MLP neurons of a small language model. Each row is named by its layer, matrix (down: output weights) and neuron, and shows model dimensions 16-111. Each number is 128 + 32 x the weight over its row's rms, rounded and kept within 0 to 255.
A block is one neuron, or neurons of one layer that tend to fire together. Before each block is what it responds to, as a language model described it from the Wikipedia text at the highest values.

Responds to: Numeric table cells
L5.down236 [118 152 153 143  93 103 142 161 154 151 161 126 239  97 148 120  73  92 166 132 127  74 103  99 176 108 166 153 126 113 113 160  87 153 132 151  90  95 117 144 221 120 124 185 134 129 142 118  91 181 148  75 128 104 115 168  59 129 132 111 179 166 102 129 111 209  77 145  95 102  70 146 106 152 167 145 129 131 126 118 139 142 135 164 117 124 117 112 156 168 150  91 114 130 120 182]
L5.down937 [125 111 148 124 142 107 149 103 170 150 217 161 122 185  99 198 160 146 133  99 140 153  30 130 131 123 128 125 138 170  88  68 113 105 152 191 100  86  81  96 123 172  98 153 213 150 113 157 151  98 154 128 171 113 129 122  57 138 134 168 139 120 111 116 145  60 176 135  97 100 163 114 116 125 113 110 146  86 144 130 157 166 116 119 191 101 100 170 124 148 121 157 169 163 113 102]
L5.down1124 [132 103  84 194  93 143 163 181 113 132 120 209 102 151 165 124  98 114 155 112 152 149 116 105 142 127  81  82 146 119 167 132 137  74 144 162  89 167 143 107 160 171 107 142 140 114 110 134 145 110 136 189 124 151 189  96 185 151 149 110 133 148  90 172 139  59  99 163 177 147 118  86  88 147  76  97  72 108 128 106 171 132 153  57 106 102 187 119 146 148 148 125 120 108  91 130]
L5.down1239 [143 152 134 148 129 191 120 128 119 156 115  61  66 155 207 151 124 124  94 109 149 113 184 133  97 132 113 128 103 169 125 137 122  91  92 106  89 139 132 184  99 117 175 159 134 112 120 109 122 125 161 130  59  97 127 124 253 133 151 118 154 110 100  81 142 160  96 140 121 108 112 113 107 161 120 131 117  98 150 129 118 150 142 120 117 173 192  82 116 146  86  74  72 124 148 142]

Responds to: Clause-end commas, table cells
L7.down9 [122 133  92 127  68 141 132  57 145 179 121 100  88 192 148 139 151  89 104  93 133 132 123 145 114 162  76  96 139 126 119 115 154  95  28  80 103 144 129  85 126  59 161 143 148 129 142 110 167 135 126 149 113  82 158 101 118 117 101 164 162 120 141 107 124 156 108 138  84 144 146 149 119 127 148  80 109 134 130 154 147 126  92  90 165 118  63 142  74 153 144  79 123 110 169 120]
L7.down39 [162 129 126 142 122 136 221 120 147 131 110  99 178 146 101 117  98 191 173 127  78 136 136 149 154 166 110 171  63 150 119 115 123 126 113 148 137  71 130 115 175 119 109 115 141 174 135 114 130 124 126  89  75 103 142 143 126 158 109  63 152 142  91 172 193 114 125  94 133 178 117  82 143 146 114 123 171 155 144 150 129 109 126  88  98  78 164 132 103 135 134  74  82 141 144 100]
L7.down108 [185  99 166 109  90 127  76 112 104 107 168 131 122 136 166 192 187  73 114 144 153 160 118 126 108  96 185 126 114 151 118 179  92 128  83 143 102 131 139 117 124 100 114 141 111 190 124 108  94 133 138 149 150 116 109 185  84 151 132 110 165 116 119  90 152 102 161 154 124 168  78 124  61  98 113 194 140 157 144 160 153 126 169 183 104 154 109 107  98 132 212 140 115 182 176 170]
L7.down111 [110 108  86 109 129 108 147  48  93 109 135 153 147 135 158 122 145 191 128 118 113  96  94 119 122 156 138 108  88 122 101 160 145 157 128 177 128 175 124 110 116 160 108  84 133 123 102 121  94 147  93 144 138 102  64 115 177 145 134 142  70 122 117 134 125 108 117 155  83  94 113 112  89 143 115  97 124 151 191 133 164  61 147 117 196 103  61  59  69 181 124 135 161 115 135 186]
L7.down123 [ 88 168 166  94  65  80 155 118  76 120  88 168  81 164 147 122 142 152 104 163 135 120  92 107 129 146 141 141  68 145 188  81 138 112 123 199  80 100 123 152 126 126 109 164 190  91 125 155 108 104 136  83 145 162  78 121 142  96 139 150 143 145 123 135 102 145 137 110 148 121 117  61 174 158 103 142  99 146 127  96 164  76 150 113 208  60 155 143 121 103 183 124 178 170 125 100]
L7.down149 [ 95 165 132 127 113  93  98 136 140 170 159  99 144 159 140 175 150  91  84 123 108 145 131 116 128 127 112 118  99 112 156 138  81 165 158 160 117 136 201 137 174  98 115  96 154  95 149 122 144 144 121  87 145 122 142 149  78 137 158  64 134  87 121 113 139 131 179 166 189 153  88 154 123 125 132  86 104 186 157 136 160 136 121 133 138  55 190 140 147 101 143 138 162 146  52 121]
L7.down195 [113 135 149 138 115  89 134 118 125 145  83 106 135 100 129 109 158  84 138 179 119 133 119 159 124  84 125 105  94 135  90 180 133 102 132 117 151  49 136 129 116  91 141 115 204 145  65  62 118 166 144  92 217 107  75 210 125 137 144 124 109 128 129 130 124  88 110 160 162 168 165 128 182  51 153  91 141 167  85  75 148 120 145 120 161 128 127 124  99 117 160 116 172  79 129 217]
L7.down241 [142 169  78 101 139 127 118 117 101 189  95 123 116 114 149 154 143 152 140 121 151 138 119 150 157 196 122 146  97  99 205 125 108 126 107 164  88  71  82 146 106 127 121 188 156 110 169 176 102 107 114 113 162 142 104  96  85 115 124 106 159 136 101 173 173 135  68 148 179 158 156 119 100  99  51 143 106 112 128 117 119  99 164 178 101 115 196 102 131 181 144 119 134 137  57  97]
L7.down281 [ 76 134 175 124 107 124  89 123 138 180 109  98 131 124 140 133 126 169  72 169 118 145 116 122  92  97 114 119  35 131 112 137 143 119 112 136 115 108 102 155 166 153 142  65 123 157 137 152 191 105 128 153 125 112 134 172 113  60 158  87 137 145 146  86 124 135 105 145 146 158  93 131 120 117 166  95  79  98 116 141 105 113 138 159 121 102 177 169 126 175 149 120 136 147 121 123]
L7.down286 [179 117  92 101  93 172 136 128  92 123 165 137 137 159 114  55  72 190 130  70 147 116 125 100 129 129 145 161 131 103 112 185 182 184  99 156  92 103 113  42 134 139 103 165 128 119 133 164 148 114 149 175  87 135 128 116 152 108 151 161 173 141 140 175 115 219 135 161  94 142 114 135 137  94 187  59 146 151 131  78 165 183  87 118 133 155 130 145 108 110 137 142 123  81 150 124]
L7.down696 [119 150 137 164 144 130 126 119  80 123 154 158 166 109 117 121 150 119 151 167 133 112 170 110 117 103 123  65 144 131 104 142 132 150 145  83 116 166 148 167 135  81 128 150 163 112 111 115 143 158 141  52 165  86 111 134 123 133 133 143 164 123 159 165 122  83 155 110 186 135 169 151 188 129 171  88 118 163  82 168 162  99 138 121 191 154 130 157 101  91 132 148 182 128 109 189]
L7.down769 [121 165  89 154 146 161 101 155 168  95 102 141 146 114 138 148 114 100  74 148 191 129 116 121 126 111 164 152 130 150 156 117 105 139 105  88 119 129 133 144  98  69 129 147 124 143  76 100 135 188 132 111 163  92 107 103 159 135  87 136 110 147 188 112 187 134 131 121 100  93 114  86  57 133 134 134 109 100 139 148 121  69 117  83 115  68 180 124 106 139 120 213 157  86 140 206]
L7.down849 [139 146 111  79 121 143 112 123 122 151 155 133 106 160 135 137 187  92 143 152 126 102 164 163  65 115 172  64 138 202 187 128  84 150 131 184 112 139 102 130 119 123 125 113 142 138 130 206 154 112 119 142 147 122 118 104 201  81 140  90  75 163 121 148 103 134  74 126  97 180  67 140  79 147 171 175 124 153  80 144  79 102 142 112  95 114  76 163  59 154  51 138 143 128 175 112]
L7.down946 [128 130  95 134 106 203 122  78  51 176  89 152 118 129  65 130 136 155 153 144  82 107 198 125 169  73 143 170 133  86 108 112  96 123 162 153 129  98 100 137 128 152 133  86 153 126 159  49  95 105 104 103 148 127 151 152  72 114 160 146 132  96 118 195 116  84  77 148 154 135 101  96 138 121 155 140 155 126 112  88 129 126 150 177 151 163 163 146 120 149 199 163 122  76 102 134]
L7.down1128 [102 113 142 165 111  93 163  59 159 116 109  64 165 118 101 164 115  86  89 155 123 137 153 179 151 102 116 185 137 162 134 128 168 158 137 141  86 121 169 150 173  88 201  98 118 166 101 116 153  97 138  99 152  99 132 113 151 158 164  98 138 107 140 143 123 113 132 111  99 173 133  75 183  79 139 157 139 167 152 148 118 104  86  67 198 162 176 185 115  90 146 110 107 138 134 121]
L7.down1272 [159 142 153 139 193 130 152 116 181 162 113 153 142  86 127 142 129  95 157 179  84 142 158 173 135  75 113 111 127 107 143  80 156  97 111 145 107  96 100 114 139  58 116 142  91 132  87 124 163 111 122 146 201 183 165 150 110  64 131 138 163 110 109 151 100 131  75 145  77 107 107 138 103  32  99 117  72 110 141 126 103 148 140 113 147 118 160 112 117  98 121 128 170 134 131  88]

Responds to: Wikipedia template boilerplate
L2.down360 [ 78  95 128 117 121  97 142 131 149 123 132 130 167 188 212  87 207 197  68 148  99 115 103 113 109  69 130  75 129 149 160 105 105 137 109 129 143  97  93 134 145 127 115 138 134  90 113  96 151 113 109 163 158  95 108 102 130  63 165 114 132 114 113 109 164 147 160 117 155  79  82 133 146 147 153 102 133 131 130 129 200  94 125 129 103 102  70 128 157 117 127 163 188  77 141 126]

Responds to: Year first digit
L7.down71 [134 129 135 161 136 137 129  73 142 111 181 168 139 136 181 139 150 203 204 145 145 128 144 135 103 187  98 122 101 135  95 132 145  91  86  97 118 126  63  79 144  84 112 134 120  71 151  74 108 133 103 166 132  85 158 136 151  89  99 100 128 137 143  70  89 101  75 128 206  95 161 162 115  89 140 133 172 111 133 122  97 160 156 162  91 154 178  82  83 128 128 131  85 105  96 110]
L7.down130 [114 126 165 166 132 167  99  79 137 160 124 163 131 147 120  95 110 121 124 131 150 134 106 195 144 103 143 172 102 116 125 102 123 146 115 118 104 144 167  93 102 161 164 150 106 134 129 135 149 102 133 160 188 129 150 119 120 151 151 105 118 149 139 160 166 103  75 179 167 118 154 128 153  52  86 188 105 146 129  91 108 111  92 104 182 168 143  53 121 151  58 156 159  12 171 148]
L7.down179 [ 74 153 131 142 162  42  91 129 120 124 106 155 148 125 116 169 113 131 102  78  59  74 127 203 126 125 121 122 150 115 112  90  97 148 146 159 158 168 156 172  77 128 120 126 141 163  96 129 113 127 100 125  52  80 138 101 159  99  51 165 134 134 155  77 137 188 121  99 133 158 102 172 221 176 144 100  99 208  88 136 193 131 114 174  90 168 135 128 104 134 134 112 193  80 129 121]
L7.down204 [162  83 141 204 121  99 112 146 175 121 168  63 171 143 146 114 107 120 129 102 142  98 116 157 111 159 116 164 127 101 134 131 106 133 127  90 140 172  75 101 106  80 137 136  62 159 114 166 161 128 180 141 153 161  68 176 128 127 128 147 135 139 131 120  81 123  93 176 108 170 141 167 143 135  87 144 107 158 160 137 111 168 153 184 128 132 134  97 126 131 140 129  78 145 123  75]
L7.down263 [128 171 156 111 123 130 164  81 137 198 104 152 130 118 185  99 166 135 146 154 168  96 154 140 131 157 113 183 129  85 148 143 110  81 134 152 118 149 149 142 126  85 152  79 110  88 122 108 100  94 139 143 200 132 193 148 134 108 130 121 169 106  83 133 114 155 101 142 170 115 161 100 155 114 145 181 139 112  78 103 130 119 147 118 112 143  94 170  89 148 152 109 161 156 122 145]
L7.down266 [131 160 152 143 121 204  99 123 120 138 131 144 141 117 131 150 128 121  77 119 177  97 170 160 176 211 124 113 146 159  74 150 140 113 135 158 153 157 135 105 120 115 115 113 132 111 161 130 109 101 135 127  99 108 140 107 147 159 120 128  89 121 162 162 169 148  71 122 151 140 181 158 107  70  85 170 200 179 185  93  72 189 133 134 136 120 111 168 110 101 143 115 110 189 168  94]
L7.down383 [ 87 167 178 110 156  98  75  94 191  90 177 123 167 114 149 151 124 142 110 151  68 132 144 113 154 110 125 108 116 133 112 229  98  96  84  90 106 152 103 166 109 128 138 164 146 117 163 142 117 175 126  54 116 128  51 154 214 106  96 145 120 122 114 141 125 117  83 154 125 133 132 151 100  94 118 132 142 153 145 132 145 134 137 136 106 169  98 112 123 192  88 107  64 146  95 128]
L7.down387 [140 125 125 191 115 119 104 107  61 116 154 115 137 101  61  86 129 182 123  55 162 168  98 160 134 149 139 125 146 153 105  80 116 164 127 144 161 139  59 148 152  86  68 124 185 121 172 160 156 166 123 141 127 180  98 141 106 168 118 174 151 131 132 188 149  55 148 127 170 140 122  23 198 132 166  95 114 154 135 117 148 105 127 102 176  98 126 173 110  90 112 127 127 130 102 146]
L7.down680 [ 96 181 108 122  88 131 102 192 146 100 133 129  81  83 169 125 155 139 127 146 149 181 120 160 124 130 118 142 176 125  97  94 157 101 131  93 125 135 127 187 149 131  92  67  80 144 124 135 167  71 100 145 127 135  84  89 157  93 102  67 124 137 150 123 164 210 150 129 159 140 175 169 185 180 108 116 133 171 121 139 155  87 111 161  96 132 107 105 174 157  90 206 107 148 115  99]
L7.down729 [174 125 197 139 123 150 131 112 144 133 114 106 142 141 125 183 119 128 185  98 154 217 146 124  96 105  91 169 145 156 185 124  99 199 100 108 125  63  92  50 123 169  89 108 121  93 136 103 127 100  69  80  96  86 102  99 156 163  91 117 170 109 144  76  87 175 131 127  79 113 117 132 105  93 100 104 141 122 145 121 157 148 102 109 137 193 128 154 137 168 117 140 159 201  91 120]
L7.down981 [122 106 142 162 129 113 138 162 147  88 134 109  73  82  58 148 120 133 127 109  96 100 154  95  94 122 132 179 102 159 109 151 110 148 125 107 143 158 122 167  81  72 152 117 108 143 174 133 110 195  69 172 156 113 102 140 108  53 117 130  97 132 110 115 146 101  96  99 160 127 105 126  43 131 131 144 120 148  79  89 152 175  64 164 130  99 142 152  85 137 171 108 127 120 232 168]
L7.down1009 [121 113 119 101 128 117 165 168 245  86 115  98 129 153 134 133 161 124 103  88 110  71 135 175  84 176  70 115 143 151 184 152  99 108 142 110 155 109 116 151  94 167 165 123 181 106 172 121  99 152 147 149  61 120  59 175  93 185  69  77 133 116 143 103 173 157 177 114 159 182 165 145 110 149 144 108  96 152 134 115 113  92 124 105 166 138 129  86 109  77 171 146 155 120 108  92]
L7.down1052 [140 118 162 150 173 117  93 116  99 147 102 124 145 162 160 113 145 171 184 153 130  81  70 118 160  60 158 112 182 112 122 130 155  55 148 155 163 128 144 112  93 112 157  81 133 118 153  88 140 112 121 156  85 162  97 108 116 141 136 156 111 151  72 151 102 117 144 153 119 137 132 150 174 118 150 133 128 128 152  91 108 162 135 123 132 124  72 146  87 180 138 152 116  93  57  97]
L7.down1118 [ 98 155 117 231  62 146 138 131 103 158 101 145 147 188 102  89 167 147 102 109 129  53 137  84 164 159 142  81 147 142  86 136 108 113 101 160 155 201  94  67 147 150 152  84 119 121 122 129  91 102 119 124 127  75 209 123 131 201  97 172 184 164  98 131 121 146 130 122 166  91 121 149 128  78 170 104 175 163 167 143 187 168 123 131 116  76 123 144 137 134 136 157  51 133 125 138]
L7.down1140 [144 110 172 146 118 129 122 117 122 118 163 132 128 121 211 156 146  84  66 110 142 196 130 149 122 151 115 105  66 109 107  85 131 115 176 121 102 163 138 175 119 107  50  85 110  73 124 121 126 165 119 100 131 126 124 129  64 131  89  90 163 118 112 136 130 149 185 136 163  83 118  74  63 105 115 106 166  93 114 112 138 140 106 113 113 120 135 124  90 151 108  97 110 140  96 101]
L7.down1160 [ 81 131 159 115  91  91 180 156 151 141 121  90 178 144  75 119 106  94  95  99 159 160 129 207  68 102 174 130 129 153  97 124 137  59 111 169  75 145  94 168 111 120 152 162 141  50 111 116 116 116 200 113 119 117 128 123 111 118  60 168 147 147 137 138 144  74 116  99 126 186 157 157 121 155 112 203  90 172 141 122 126  96 133 195 103 149 135 169 183 169 111 149 143  99 132  66]

Responds to: Year after preposition
L5.down325 [146 108 118 134 115 129 104 109 134 141 151 126 166 134 205 168 134  67  41 130 130 147 179 108 146 116 166 154  92 155 163 135 108 150 101 109  35 151 156  81 153 128 196  99 161 161 135 142 135 100  93  77  72 139  61 178 122 151 120  72 174 143 139 136  71  79 156 107 154 131 116  96 112 164 182 101  97 135 162 146  89 100  93 106 122 167 145 153 146  91 147 148 129 130 118 130]
L5.down368 [104 170 134  90 179 109 159 152  78 107 184 131 112 160 130 165 154 121 211 147 149  82 111 155 170 147  83 140  96 108 143 119 152  82 152 128 113 106 120  53  79 114 157 148 134  71 118 118 167  84  99 143 132 155 136 198 185 144 151 163 110  76 127 140 196 161 118 102 118 131 149 104 180 166 144 167  94 125 101  87 178 137 190 139 145 120 146 183  64 133 141 114 181 121 104 108]
L5.down425 [157  85 159  97 118 125  97 107 101  84 163  81 106 116 108 149 165 145 191 136  85 113 134  84 111 102 147 124 101 128 130 172  77 158 154 144 161 120  79 202 106 127 137 116 137 174  89 158 154 125 149 157  95  97  46 153  96 116 149 100 144 109 138 122 150 139 162 146 130 153 189 161  72 121 122 169 108 166 102  73  79 100 141 163 174  77 214 100 122 137 183 125 163 114 111 100]
L5.down711 [108 150 176 111 107 102 131 111  72 140 114 128  95 111 126 167 160 137  74 128 124  61 129  75 109 156 139 167 144 120 145 129 122 145 125 158  97 121  91 150 108 135  78 167 162 140 109 136 114 104 115 110 127 152 104 189 144 134 162 143 119 131 103 154 136 101 100 119 122 102 178 142 112 151  99 121 143 145 101  96 118  92 121 122  69 179 123 130 152 180 109 111  86 143 170 139]